From a checkpoint of a small transformer trained on Wikipedia: 9 layers, vocabulary 2048.
MLP neurons of a small language model. Each row is named by its layer, matrix (gate and up: input weights; down: output weights) and neuron, and shows model dimensions 96-223. Each number is 128 + 32 x the weight over its row's rms, rounded and kept within 0 to 255. Numbers have three digits each. A neuron's up and down rows have the sign that makes its largest values positive.
Before each neuron's rows, "fires on" lists the tokens most often at its 100 highest values on Wikipedia text that the model never trained on.

fires on: ":", " t", " tra", " record", " m", "="
L3.gate521:158106165147140099111130114140161112133144141120096202124124194135150058143152137157159141114120160105154170149123169195127209114085155179162115137127149142125123163060140169132135123127117125121112147167056088086122145112107138051093179143113150122073135124160093182126139178142171091096116185138081126169180146150195175139136164235176157143153123094159145183172111118151141147135203
L3.up521:190084097100130098130152142162129103156098142111104166158107142122211091125131136122107187154115168096121126128145134160180152077104191121151153139098148162075173135121141192142084096141121121124121128131114098101102154087097143046106149080138189145081178126136118134122142139113185111102114180141112130176128134210148143164115112236173148139128103132145128135178126182153160148136179
L3.down521:138081096092096135134135154187112117105072118126135098136161111078173119170095143117066125150132130078082088137132056141132076092156130100101155087127137163115133085177122150128070105149173141147137151138171117093090154133184150087154143112161162183159129132150152042074142142107184150161091180121180103147123137184061103170169119124171156086139151170136114082128163174143151138188114

fires on: "s", "e", "uff", "es", "ts", "a"
L5.gate198:049111158072101140157118115099125109087111144139127120077118157125146132136145163145183074148126148212138063120130186183147132106098134143153149095096152139124163114069119150138115133105148044140154094103118138091120168205127151129125109129152093109056136193119129144121115070164174160112143119123130154160149122049114131152076134121106141167145127076158135079092176152142139142091137
L5.up198:082090117143115156101140104048109126136157167148113151169080154111135172109108142074160203169064123190147112102162135155094134138146110134198092078082115136098106113104093112094166114116108055133161133084127114153112096206210145090119121159076167113080108167118128127114105154134120145099170183075140120127185140145092158106222131151134124165138124055138179155074082200185103143112175
L5.down198:125138137078152135131138146105102112110078137091081143077174161137147141119175091111123101079141100130092112149096125147149097126052135151079143105117083135148165157149122130119085156101126199103112100100112121103133142074095104143118135068180093123102138061158124134157082115160133096198148085144160104178116117084155115151113066102150144076141181161095111109142151102110200169131100

fires on: " A", " a", "6", "5", " National", "2"
L5.gate30:158139099119140127106103150135147090141104114124099131114111150116145123122183129139133149148180182131174112114116083175137141103110103074203106094094147099210171111077160172109124129131177130105113138148163142180168174112116168083127113114104093221082090107123099202142152155127114061136139162155117140151093164090096154152170134185163218148152137127082128113203149154088114151083142
L5.up30:162186119123104175155086177083106118106127161164128094104163088152102151136079140106076110148125136194176156123135102170159133158127067132072133118175123096157120109190139146095148108104146127139082105118175077088158128212066160141111117147055088106110152089177131046139138141170122166138151144167160129113114138039107194182158083141108106156091139139105106064096157157126127160114147
L5.down30:141071150125129058142146120096128171125158169155083141136090125153088137131126110133148173184141163125174190136121085180136140146135121186153122155130165155080165148122103095124087081105131137122147111080136057122121112185143071141135120113174130136114143125123212092157126133075093130160145164133171127148095086130064127121159104157135032180190097111067115084068108077121093111139093

fires on: " H", "H", " h", "|", " N", " T"
L5.gate258:094137109136117162111147106095154114152133150158090114127168183097131104150142125112099198135061160120135120118160127165143118121109092121082116130126163166156078156114076075182140152085123182107071142152102176183133153150118153163123101141124104035117096093083154174171087147171147108129162154140143158065208090157205219084154107141171136127109162160171087130095102110148120091136161
L5.up258:129120095121143194103098152150147160160141142055150122087136144071156118132183093088113175154112119123139109116098135147102071206125117131116148113103132142127113059106116120162143148071082185089112130132166172157110080101123137124121104162172128164153142103094121085150091116121084115100174105103164144040191134134189178062106158118159124040148110106191103108097098112114143125122095
L5.down258:114128050098143160123148218115161148152132169108167156080173160112072072091122143099128161091130140072128150138138080065132090130180110165156178065117158142110120065111078193157069120137109129122085170090096103153142160124120123183073167191202129170146150100102071132117120128098146095105204104086128157136124133152137134158158150099108112082119123151099174110099134160132152130110074

fires on: " ", "ography", "-", "==\n", "hn"
L5.gate91:190137138201128120101131142153137139083139127150173131132127158054180097160135039171139132112108154132150110116098119145066119093150187152061081151184086126103133140129152101169149172099101099123079182179177139148162120156114166156157089184150128181128089185090100126130106134162153081061110167142184111165127136121157095158135136180142173144142136068133112105155146092080123115142161
L5.up91:120184076110117170127103150162190130094138154107100096127101154118100106154161130117083142106146150129154154103135121174116070115180188089138124083098147142101149099095150119100059092092160133092142123127168094103132140141145147147099085106105083101094111124155103084180124108144101143094121116140120170184150122161081165112130084150122138100219101122102111140117154107020160157177157
L5.down91:139145163095169164180118122137128140160129147142128121150108067150138148130116170137142136154098161056098099120166169122167152164113121110122164127052143084140177110169068111107121120139130125166167079117154144138086130090148173098111128091095131148141161116114158114116151165107093154162189083094136105137152101152139102153129099148104052164109085152149076175102129185144126132140111

fires on: "\n\n", "i", " =\n\n", "en", " no", ")\n\n"
L5.gate766:124101105123144069092128113146097075129142104197144124143155104149137118163152113105118131142079094190058128055125110084135194074084126118182118130115132123103096141144106138102112154116102164104170121114144079152151123146183101103122103145092172131101096136101183135124184211049125147068173101095085128139174116145142115152153123096151150158147124157117126188113209087134165141098118
L5.up766:114140106122093124097119139136088194093127128121188096098171101184139118163150104088178101125121111114070139124102112092131122205125134151216088096106150123150116130132148069106093114108107074127164139136138079154125139111226150117130110146071146161152088162157155092173219197120079170151181130107121140160193155110139059129200094132096095145138124116147168110079156118080165103120140
L5.down766:112201151113120113107152102121109152126150104112135110148131137085108135117129094067124161190109164082148147121094153152168053166125137166162144101107130105086099120150117103113100026129148099154160141103124155213122158100195099131159102178095186173131174163095130159122115114157070187128076185195138097099166185137144141089122082095040109114117115165138138103103144091107063071112124

fires on: "re", "5", "4", " cre", "3", " re"
L3.gate82:075077196150200163101126066183126150140155117141121115133139139117139129123147190089170107154089124159101101116149177168072207159153115109124040141155176135146094122138086154092151173104163143036130052164144134125105089112130123060126129158124125084094081117143149120144126119122113121089169146127073165121088065157144135186159123129153155110111123124118125150113116104125093155116142
L3.up82:059115150136185094111160098164116138163096125106191116113173148093105135091181165096125094164119152139101154161180137142046158162148122123118009138164129169136086097174065140077137123134144142070118099133117112111153072122132138069120100120100098124127109149129154112088099112149086167114129137089116172095117128149121092102178158152097145107138100126111093093127130096079080104110130
L3.down82:104121137102151069081171139083154081102093158085163158090206100098110096079153106109078154102145143136148163154155108095100048128101132181050089141111139151133154149133118160133122063138102085184145151102151127099138107118121091166135120074114104153106119124079106150116067113171136154111125066116114144121131162120154119082153187207068174092086114159100093081191105138070114122115083

fires on: "ist", "s", " ", "-", "ach", "ers"
L5.gate276:215148087158116077090113097124151098157084031118136221181124147160139131131149102172142120118125171156117152178073155102171095083087128178103141062105077146125154132146133206177139144173147128160133182100073137115117169157113108126144161107134136197117106123135122163120128113115144126080117113140074119161058096116156129139130183097170126105134148115118139094162129114068118120147105
L5.up276:149094190144089116165166134136080176188125129073125125131119140116092149085133136079128087165101125205079118111151089083149092136137173082118133104178101163073150071099121156156128156140136059137217168158147125128114135140114142048173116146207144151107136139137140085132113088095137176115139094184097149133111098140096106188104120073129081144142122137114147088094135139110181182136134
L5.down276:065120204141135148120163148139122102125188194147084048119104103111106084175141184099106164153119158095151145113192121114134173183178123135170147140105202118121098165173115124106131133112140135153159048122178119111144176142153157157136114153091080042158157144132155088141138165136101123210136133076132170109177121109140162150115077151055093129113083098129165095141145155134125110092087

fires on: ";", " at", "===\n\n", ",", " ===\n\n", "==\n\n"
L5.gate718:134110185096093129141096127138140162110178165112049146139160175164176057154121151132076139105147179152118084133186119151168118080092140120113113092125135166101123093121139191151102136169158154119132103067158141153128169185160081123124151147125152175046126124108116101107128168108139115156137144157057144155169082147116142119087140086126111130110148171144144166112153172071166171129148
L5.up718:082121155081070132137095107152086178125113172077080102153142116214189073117134094150090154162151126123122116104171088114133122117100147167111128160104124186113125117136173119133058099175120130100156057067136137165108178185139087156178107146088128119121120161086148135090103081095092144155112131161113160093172143180086150091067099110113077150126127149145134126076152139067183156157100
L5.down718:064123151140147123115133104173091128128106124104153111094155087145093163136170070085129075179090079109086161103106125125128122126154181150162146210104110129135094114127080110100097071103109108129150086166107138131137110089134114119124097148098147092140130130097201193119114078127091150141092180106139093088092161116104111085106088113025040139153152067138172139138157152128116099085057

fires on: " |", ";"
L5.gate747:091186112150149105092143138141202155116173134166134117106093102115143125141111139141168134184070109131120145127165100106098124095149098151131124145183087160097157147177133130117038199119118149128177109161124100136130130141055101166140148115123184077127114183085155136093114082132107139033157136126141080102086176140100162174161166147141085209155157069185152127138137154076158171087145
L5.up747:144183164151179142185123085103093096131090100102135132094133106120098125123119144128112115128137175026122114149093153163139118116069160172191055140124193166126160078131086103164116063172138143155117138140152121145103144105172147157115102128079160155113121118208103154106106141119076125102080104195142162096103102152131098187149140139133161090093153140128135195133136124100115129173112
L5.down747:102155129113128133089200166136172156155153132139159154110140121102144092130143090148125112176126139143118133155128049101104159087173109173120179120205135164069111160166123144131128195073137123168137134110069151126167142186134106166140143166143138087143095136063163092090113070135181161060123169101117095120084148148122127147135110125108109205180125042135164107158143117143175176171120

fires on: ",", "1", " born", ")", "6", "2"
L5.gate717:179149138169086103124075135123145092103163111176133223160151167123127139154141097166105128092168120107166095157083136106114125062139082093070098156142107134126155137135143134148137185133150140139113194161189156123120164108133168159166136096166138125193091129102159129180151159077146049136130079120137159172135126111154131168166159132170136118101170117121144160146096126123147129180203
L5.up717:192129122200110122092120111125251129142138178143104204054097128124110116172127093155115113179137101094093124139113109218143107062165106165121124101156133114176136128125125139084111139125172108105127116147116172152092133123109132169082188124127135161158062158115160140099109132136147077125147140151144165142142097083179143140130114106158137085067159138108131127138094129124169160100105
L5.down717:168128124133096116162087161142141165140131116120102141123121152084173112132157139163064109109081131091121119093090144122168092143100120166115107119080143102164153061187135112170188163171094151175086159096188108116164163117126182186079142193154161161099177128129123113099166200091086103121116121072068156151103121109145092152095113147126148094191159158110112137195159091122166171083148

fires on: "8", "7", "6", "9", " D", ","
L5.gate131:143081157169114132157183118143141151108141114137132148093146168172052126168092106130110134112039147129189092117120150106081173155114111193165151061152123137153136112105123100147093169085176114145157201137164153133145119169150144161176186149087140133125128122143104040126109187156168149138154119144103129090121103046083102085135055117125107084106121136089104141137097096103100118128123
L5.up131:152129088187091175096137192093156116055099131149164195131180114167170158188098149147146137151176119107106135162131095136115092119138108143128077130092155172183119111174162152114127076153177124112086152116130120066111184064139154095146117123133155144116156161165195167082110146101110123121156181132123135132135138088133133159149147092134128126127138136090099123105088115133107161128155
L5.down131:160150105181145110124141076154170141108150123109143106086160160182161108112119159183146129148121146179095149162192136087097122072153166087107122107139137114123137094098105085142158112080109151133156079105119111107072103110141086159198127103079081108107118087144153094103072114148076158148122100117142107116158135126125132127109117093127128105187116153136109125051077128152109180104100

fires on: ",", "S", " at", "p", "B", "A"
L5.gate454:110117118153150151104143124066175100052148095143118099186170084085139148153154129132043127067131152126081098070129126157081122084058113092116137151139135124151127119118110072139142117115104128094086152188161145150135178135132123133102152147137141128073074074069131162133135128090160107213077105151127157131217139134136154142111124085151127113150147144174106156100107096114145118133105
L5.up454:122094151093201109162082128053131101153121126172097116138131077127092129138156181158130105102172175131139107123067108096105117158094133044145160117090124106112090115082126137184168144113124145056090138199138153151126144112168157108088118068060196149094115120103167193111019151134162083120108159109123121131146181150126137154136111124159161091089154136128103162114151158166046151062123
L5.down454:173146109143059082134145170199100145169186048091112107098139176177137131141098117198128176089139141137196161106093134111162134092121117120105126117160182143127142112090125169112126170127104055213164140088113154117059124092142151067208166112117085125088159131182085166064095168141084140093161114131104130128084119091174087137123142144068035133123146132116170101100115153108179145091127

fires on: "o", "8", "9", "1", "igh", "ach"
L3.gate427:138134089113076143065117141129107172130099139155111176132150141123175118160158209145138053175135119131174155093125147204106133118116140146118168093123180065118179188118149154108119134092157102096108131143101118087131159131198066134131140176067162085174116137147103150177167144145173117109215095125108146164127070121119113087103102134120147155166120100152138116144128139167158079206134
L3.up427:146156110153126137163135107115168118084137182095116141066101115121104134122077083159098159111187146095139112138110090147144099125145089198188151103135163125135103182164122156126141120174131096143122114071126183137126105171108089145091146066129162179144126126119099120155133130169095091165118120123149172106112131076109083117156147143096122174146105098060148092129091158119141133125061
L3.down427:150170141182090125117122124213149127080111140187126099146057137124144134165111140079107166079157122122154156103155191118134129105183124151127114157129053115076115087142131139125120153146113183151130127140116142184119108083103176140187128149132142132105169123099140054100145111165124130135153110091106128170128146151121078175152181114114093134120125087172103107137164075120140102110142

fires on: " was", "-", " career", "s", " W"
L3.gate699:092103193143130106123108149106135145110091157162096206140120160167163140128159195157171114105100167158138082070135152186133135087141113143165106124143156149131110106119150115104149106143149050111083118102206133164136117135231112058131125139136179150081133086129194192102143128118169160144153153118073097128126100140147127095103142106095131175134093136156120109100157134182098137106177
L3.up699:104056116098120074176104145061068128128108155157145148143105119156161150119184123132142115146135074159120102116161157136088152045133131062149162147088126137078129144106146114146165116157117110091107113083135095169088084176139087091131075181163169129124109136119165191090170054066118163095129141164094115118121152168125158111077124132178130130148107128185114158099168128149093168075179
L3.down699:102113095146191136134159058120110129149099160157179136104109122117153145132117101066159112170153105169121087176108146180098101129160190157124113133116106080099142112147116174130120086102130151124110145034095124157108121091094192151175110101088127145135108127128134102138130090129197097114165067132128167077011125125135134152083111097123101106106151162125108142140149108102175152123071

fires on: " (", "\n\n", ")\n\n", "\""
L3.gate680:113077132148128145140115069116106131121158093171118131123179129138161106150214094086055184148109115076088110109147168137113131097113135114091107129105126110137161148102097123154110091061110148137121097131177095196115110046196108142129121140158129101112075061148098208107173169112139161133176104182080131103159114150146126111107090119197131113134133084103147160148185156120101117115138
L3.up680:103100135139101177152165150143113133126141084116140138156162119152184062095136149134134101106078117125081155114079129248096117142132125157120157126153138148135128171160120188122145157088156079143160103124189187153122083111179246126149236177155138111113121137161108133161142153145121125151188108110137140160175120141121087127128070102108126133137065152114118154151129139107099153131141
L3.down680:153089125064118129124084087136103113188108104166149070114132133157175138068114125186102188153103162124095085135081110103147132109128159132148139108186155147118143149165079140176177075152187108096123145095164161161124112125174163097171133127108116103107147144112122180126120199074078209113124153132126133147108101147172128132089089107111099131114097155126129150150075136071077130122146

fires on: " prom", " |", "M", " m", "R", " N"
L5.gate406:156114101123094121127149133063115212138078157113154070137125180165148167136134062135086125119120081100113091094124096151156137149166075157186120106128105133098080094120207121165149127101118092095086130074211190166134146108150107098188116146094120134112102126070112132102171067154105093165124137151095169091137150161129102135168080108133098106165099155054066103073118120159087132099164
L5.up406:161181140120085111069116108061156125128084107127172092181138054124160159119184099118056136143124121090030134112150149098155098109145092164134093121157071105187150127150168067113178133113112171080106159164172098114125181126085100170122157090067125095122108102086065096127191092115141078140071136109128128127077155131108114167182069116151129117177193097193112164085151057092126112133151
L5.down406:092167088169154102085144126123152149120101155091124114095047162185155110143129101173154107142126111165161154125149176126153160125109083164135109080130146152136099121067097127134139098087126113115133134101165164152182137074125176118135111140166139124112133135135203119118195144139131130141153124170144124142136137227137128110079123128110073096167155160160158094117163127156079066092141

fires on: "on", "en", "ul", "ort", "les", "an"
L3.gate63:124141125138114166114129161151144172123149139140128112117170075086146084107113181097144106101069129136139155106163251123099194073151139060143074117082159170127061155106199099100099136087115131129179081140118087135122107113109142035133156141125235106075104127144117170128114142137138168142138163168151110107088082103102139181085139099160152100181091108150146140099127125155065129167181
L3.up63:137180109146100143155155167181136129080097200055161216112129125117146085128145162108133072234109176137152139107144187123132133157120200177185091095133140120103117116147151192128061135162177113137119165174128134104130127090147109100132171142102160151119142137148176109166123088143125200152126130107208143145098106123110098165091115105141133093119061139073135160152126143068169149128075
L3.down63:096135039151130092124154144116157120180087128021134128136126143103107153117104140124106074143065103146176081080147155161124116164082179211128130163121107065195111112121147168119131104145175098180151197077129140059132102120123124109204132110102078116123135127100135119144117144147091183147103138157143118198103119142164140105131136186135192158117124193121202163127130126122098189080105

fires on: " of", ",", ":", " ", "5", "2"
L3.gate92:109122080145132066132221105145165127164172106152040128109137134044147123114106160092115085112149141121079100089163125175104091134134167105131222088110159080132115113080081123128126140110132120180172113141071156142058107175131080136151108177082184048111146124112150157100088078122155139169161110096125095157123084165146129073108149053107137123138151160128187121159109146105216163166152
L3.up92:117096175149129166179174145094117106127138165090152100101190071133114124130099164166132009109122094077064137113190151114078122173127152126112151114101108117102080114200172111102099147116176103137134162070127149121088144155138159095171050191131155068140122163133154120112129118097135045151092107111142145098153124130089035117143125113101100169094175112128133138119145149062186138122091
L3.down92:121146164111078120169069099137083178114077164105174136125063135206103152102133140143145200118093133110168133166076104109095164135095112187126140126140130107127141165136160089128126110187121134096133106146169092132148164150143183165115094112098155114145135193137111092104128175103105123140091095178156139120130125113098072133111035182147022110131066087132144167084089081114065152100086

fires on: "D", "2", "5", "3", "P"
L3.gate514:087090190153189151098127110065148147122158102156139122139162201137099122140123112136173152168094193146081145125117159138099119149135063113154097115140158078127071147162113133133175151109121124074105142148161088197141102111184120128119115181099108141078080133061128191136127138139167123074161129152165122088169131093169180124167108144138164140141188107119101167084106140110097133094129
L3.up514:071101153147160119120124082115105113134120112130118100128178143143153177124105108121164151180108189123124086089103096166155126215156034119134132110158146097148082123155065124150162142094118070098150116101164149132135066177168124115164105134113097102108135154082180174149114162176107149070125091089177139127140153112123172129216116166111148132144158095087127108051158126135124111097083
L3.down514:126139093095117100124105080154148082146047085158138095094132086121144156119100103117116120159101158130132088066143140102128090135115145176084123161159108130191108136099088131131112122134125096157202060097081156096134112136114111136167171100106118152147136114150171149157122138159085136155107104076092100163027115175114157058187141114069110097123076098132167072143125115131188170170095

fires on: " (", " ", "u", "er", ":", " |"
L5.gate313:173092141115160141138071144125129116154161105129112095132119110084177074105197062137069146103182074063121104125114119080121128104105155135097127120151063142140081136129177185171162129134111153113103169111152135156207128082116180091154146129146128155144116055163143161099137103069145080149106123179064086129151147154162164090099097127136086132160118141093106082154102169048124131136106
L5.up313:213156088113095150064077158153198072119119084111161124087075095060136086165118122149130124113090117108165144144149137126116117111084150074119123148161102129133079081192191150155154171100134119174136125140114140133175140122107162093119180123100129147201102195116123112077121140090122106137061108138101076138126169061108106163156149141103166181157158143182126120133116116095139174095091
L5.down313:096160188122138122064151081095167183155080089108134176134166130158094195156129179154134107161166064134092148096146111132129143149136130136109177131111176177118182105111116114083110138127158134110130110092117153125087103140136112098139112154116176147125159122138103113168135115152111160123142095115122184125137082158152145111089103068148223122137147102125090128157118075198079157141100

fires on: " (", " played", " won", " in", "\n\n", " was"
L5.gate175:112116145123148137127078105126142159088153116135127103101085110147161081144093112090107098173133194079134152182114133087075102132099113120074132167135131092111101138162120073163074133129104138169107126111081114175065078127090145113130173147170099189151113131101144159122135081186093162166123092111118134104105109123153143058139163035118125123155132169083106099124172175113129124172125
L5.up175:135167077113120204162129109117090163097175125083143119132097120091131087137139146085101189154128072132153147138186169148084090060080145100069133128138098087121121174103175104143132168135110155199092109093140127101044116141116076102196108159111120142180167122112146226083108092125071119102093143161102123111120135182177148048147130135138132114086117111136109134158215141089128120115138
L5.down175:136110124080144138142155119105085104104144135111181128169142133120092164139174089076122109106127190176169152147101143172074107172115124115152079107133145112122130118109085127080112039146119145112154113111115077163159138081173181175154138111123169154138110130179120127102104133108115076157155105146141092120103153132125163119103089131000035101130132119172082107136129106108106125093160

fires on: "P", "it", "1", "9", "4", "2"
L3.gate668:212130126129155110106093075084142157170092146145102109198117099119122108135200175146122069163168133087085109108145198154098135151110164138132171170129158121142148195151163096110160124141152103113057144165114147106102150145139081137117126132059133154197096120163131187104068135125139142108111141135123139137137119125175139168101101112149124153074077135160100155111145098123190136143108
L3.up668:174157096156093120101157139130164157082134140119115132153105117180177147168112156207150130087146165103155127170139056162119091145169155186058142101158160144177133112092175150124132168123171080166099098136159184133184155201146119109142109114151171162134141118084152111071094105136146094191123166152121142152087109131116172119218159117125117126120156086129164131119085107121195112111127
L3.down668:135119087120077108110180109118084120116140134155157136076087157154146161161111153182111181093168159145145168164074121129081095127170172166101186127139164106139113163120133131130132120071149097144104108147063125133143165164089105081131060160143159152079138148095133092054130105177118164169167195129133187083131120170143187126150155152107132082143158085126135116080065136127104131152086

fires on: " |", "\n", " "
L5.gate37:187116166195111112075108173108105114140135131136069153095124132058132021125112102129122079136127137052142101162162106159156137117154108170147098205208115154125096114140098154129109138136152203164131124164182123176166165121117138158118154158106165113102084086140124084108128182112099104124165096130150097138131096128133110166166166098144124140115193129119095171126122149097108087118136
L5.up37:159158141111115088133195152112076113189082159142103141137104110085143113120079071163163142140152086055129147146188093120152111167125127181171148169189088136105133091114118114107106119145122133174160113135148124181154155116099092189126141183076163091096121143070154136061106098121097094112149157099173104094134154129095077182141129106133092187124140144131080143154094116125100118141114
L5.down37:106152105060111131101198045121117115124111135133130083136069110151145179165166103120184123137172117184058160173120088084108101156184144122126155127123132148135141127134128137133107156081117161141090068067037130079173088153140108124168134173103092108110115137116103119099100094113102096083120176151202098100131140110097147105144147146123106151181142096129133094141126168139139098147115

fires on: "H", " p", " h", " v", " Ab", "x"
L5.gate483:087084161127168121150191115079130168153152111146148152140100115110124161093170110097135150115103094149108124125101170159162175099092060113182125083064146095126118130076115068106094069077083139069113126159153093181098151139102092116145135119128131115111119099110155081141090131168128224118118164134125110061157102083133167120163137156135122086156124168133106166079109162186141120072209
L5.up483:089142098152117160113157100106121171121093120155096123091102109137157123134165139108066108165078111133060103069158131159133139128179121154175138096083099111128141113116138116109079110110145091122141155146077102110140099123088168116154073101102117061121086159078173063106103113120091145168111099115146167110202122098102127121111151128091163163103134137143125184125157099096153104111075
L5.down483:143179108045124102116099110126104093088072118103160116171100201133060104159151131154103160183128141095167119168097157082135094126131111147141185172117116182097148096108085176127161186167103143129147187104140134089092088110135125127132131139131128176129117101123042124115162174066175099080159135152162100137121111103138134144166065110135115108088092157065147103110111097174152133104125

fires on: "-", "\n\n", ".\n\n", "===\n\n", " |\n\n", "==\n\n"
L5.gate574:116153132136116137084098139161135129067123137138137157145118171149174166182169119135062154123100131124072060106106166131120132141131140132186070138103125070111118144109134057155147137137061161090121118130156120119112119124146158127114128118099132148087106086107134175155117152133103108179135145157092092130083142157142089141135098120174128123147175116148214159147203126073149091159182
L5.up574:137153158115131087092114144208102136084112098194128137166123156170158162158174124132085127128122097167092128152155196217088131162111109146127088156093136128098070155139107060111095108119098111085115057111168076147185144091104096143141107156113136145078115108112155135100094118169124088149130162173089092108146141099165107093079048080177153113137129140176081192146133168100096150155163
L5.down574:087108113100100140146120141172092138129088134169134103159116176121142100133121090084154161167123089175152162126130126122078194157163137114174106181079136176061150129124145100128069047139095066156181086173131143176129141110133097117129115153116145117092109124070121165072136114130051147147095184122068144117161144154117087121149093113043054118136136173203137149110062124120149102166129

fires on: " in", " /", " m", " t", ":"
L5.gate32:185087131129167086154149114060094110112135164084070183101107131124144142117128134119053091132152129063122069133097159111111130165136135113124142092166135116120151212180154118115108088130097140120149124145152101149117109192132098111101151203151172123085071098093108151134133094077087156112091127155114091073130155133169181136122106127175119118119177190129107153110118154108150137137194
L5.up32:191108121148176081167179166119108127146154129165106107096091171093088111119119111059104186111105119112104105137172095162126173124169177145114156188145091152078164134187138183131143116105144130134130147128149146125107150158136152126113151156128173157076131130138120173076073091118105126087103178127118118175194134165126159142102120145195137103137173130152056168102118140093171185109165
L5.down32:143073124103071077148093154152138158128165148127141158092137104128124089113072111096151156093148117131171170110164129115131136067132130077128086152174100150115082084102152135109109061144135122018147170166136131121132183140138151173150132067152146133133132161160166149074120105132160082118135088076174129114144157134089136120127193095069069092086154134099146105099095157118172122120157

fires on: " (", "th", "9", "ian", ":"
L3.gate693:164147146123089191095105096107145097157119166110165144100133122134135149125164066115117158132164112065208067122117053114125144143124165122167170157133095079184079146126187145132146103141160127189074213111132123103150117174124144114091138181161111137131124128160059149093133130117111100124124104111104142105107116077171159102161116161167157092119130129090130151143141120145143156168101
L3.up693:145129098092095136090096137093152058231116158143142126106100104098105121064181126056098090116129125109136103126122100155111175123131138061150174117146096129164123096118140104122120125145105134158131171160158105090136108131146162077091089208063139100140070154201117106097124165104120162137122092097127157190130178116158138053142113153141111142138157155112099177137175068133138121156131
L3.down693:062116128110153098156150122162120102085098103122093098161115163066155111200167127155086160137078137143134125116123171138116088136143091136130108131097102168095151128110131131134134055114163108123167123107147113188153135102152178099158173073177151171115225114117142174188152131092137123136097180123144106135099132183053135171084109121137104102136101097134143065183115105128098108115115

fires on: "y", "-", "s", " Se", "als"
L3.gate51:117096163077103141119168136060144105136129135149107081115110103173128079170133125135136115130111089196122135125227111135119208141130087118182145160119129159149093186106175091132158108076134151111124127104156073165163168177148123095156101117110188124109153104151098135056091136115175080107152133140089140124163101139150133129124142119135201109166155067163142108127081135181137189109184
L3.up51:081079120085099152133104146076137042131097148088134148150085089124117150135138118106131137190115095146084118146203121124076181201115134146143144187147143112115138108153096055125103085112090126109141123174160098157090135129079138156132168138142155149142172133122145186145128114079131133085117170119176082162128144129105090133121144137140163148153139111154134151162106168100170140083173
L3.down51:118091092093135188074110152139142107095129170111145141086122113098105142156157179104099123160200124116089140119125123179145133174144138168082121187124214054119162138163090103121115149123067134112125087111164154064105164102107133135172157123130155173152169129143113150183151125103130157118135180112164101153097149144057081124203135093142079127146108080131135103136190167066144101105156

fires on: " |", " ", " life", "|", " Party", " born"
L5.gate359:128196098210205103099171174117117103131133099160165141114089158111146136150115128087081164136094193092137101116175134151137163149207151108109062157138124180131138110137127119135112132120140063104120094196177151180068164140140144101113151073110161095112125172129102193158103110154086138092156114111146149111154178151084097137177146118133186157171147083149168125131197120123153141139181
L5.up359:150132158090147140136136149155148130122131068141123142137114123146170105149127094163072137124142141093147116139115156107103112077165191046140101152126170151181111074072115136157126115143130111165109207139127074128116159077121127136097142136196158109089106108129106175096131121068103056110104141183089151084187181088149169147098147130164147089135129139206129241143086176100096172091131
L5.down359:100123093092173075085185099140156114123097109171093133052096221131131128113125120114104203148095119112165106156132121094162144098153097157118083124133137214109127112073096154162137107128167095156078128124153186170123101128135097098170104147133121125091099152101109186141153139157138181074104124155162120105164122142129146128089193170176144164192122077140169086120167110136186105143166

fires on: " the", "e", "en", "a", "all", "on"
L5.gate102:128096145182077126120108129112137131104155108164031107109116162144152122216126162118141105101114121201166115089159203166174145113158086130113140074072138132149181132105129113135142159114180137128171092126160030083195115219131131082078127191128162142091139158026162160141109144112076108166221165142138101192128127065112164147118185137133146110132135081152165131081142149172141176153176
L5.up102:135080122139087136147092169143137098099142162113076126067090156147137149143130181124158096113108102193140144140153134167162106117164093144161150121057112117152176076122191138155098109090149120175155124125160046098230152169090144080096112182083140185089128151134185168084071136138078180172169144133157110152126170128115146139136163155114127144127105114138149066185109125176178166136153
L5.down102:114164159085154125090083100105086113187082100097168162129147122145144120069185132136163151148115152142131131120123159089076033118113155110116087098133108098142123087138183147151101086115154137139120155070120146116153179062154144132165084128113114131126084110184125099091065133132131155101092153118163098112142154169078157114170089067179088067134117194126115139204117133114131133133096

fires on: "2", "1", "5", "it", "9", "x"
L3.gate318:195183116161112085123123139146113085124223143128111183083175193068126101164151154135160121113174114190162171136175178113116087149185125145162141113127209190158146140106185203136109165110148058124085162172150137150190103160112119130094124136177191123181139113096169157107096121162102105112175140097133158181117069130117135131121113133078129120095128116119141115106072176113147161104199
L3.up318:139104149184141120107160142093139089143123195115104160112143089148099138178103136119126093141144137099124198127121126183133115120141067193106083149100172140140112135186135133115138080139188111080099084149149074076101107160148181092120117157104112104169107150154129181101125136130127147140184189148180123122131130090101077139145111163089108157090092135096104070065132112116098159102132
L3.down318:041086176081087157130099112130124137162111160159137047122133089157163097109167146142122166099111083145134090138117113102145106084131164061164067077138130088115186110143088041121151106155118161097084153087162106090072128080142117145149099064157141124093109139194125088126142135190118174096125120121118118075141105155122147111107133112187065048171142103128111110104168107094114130117108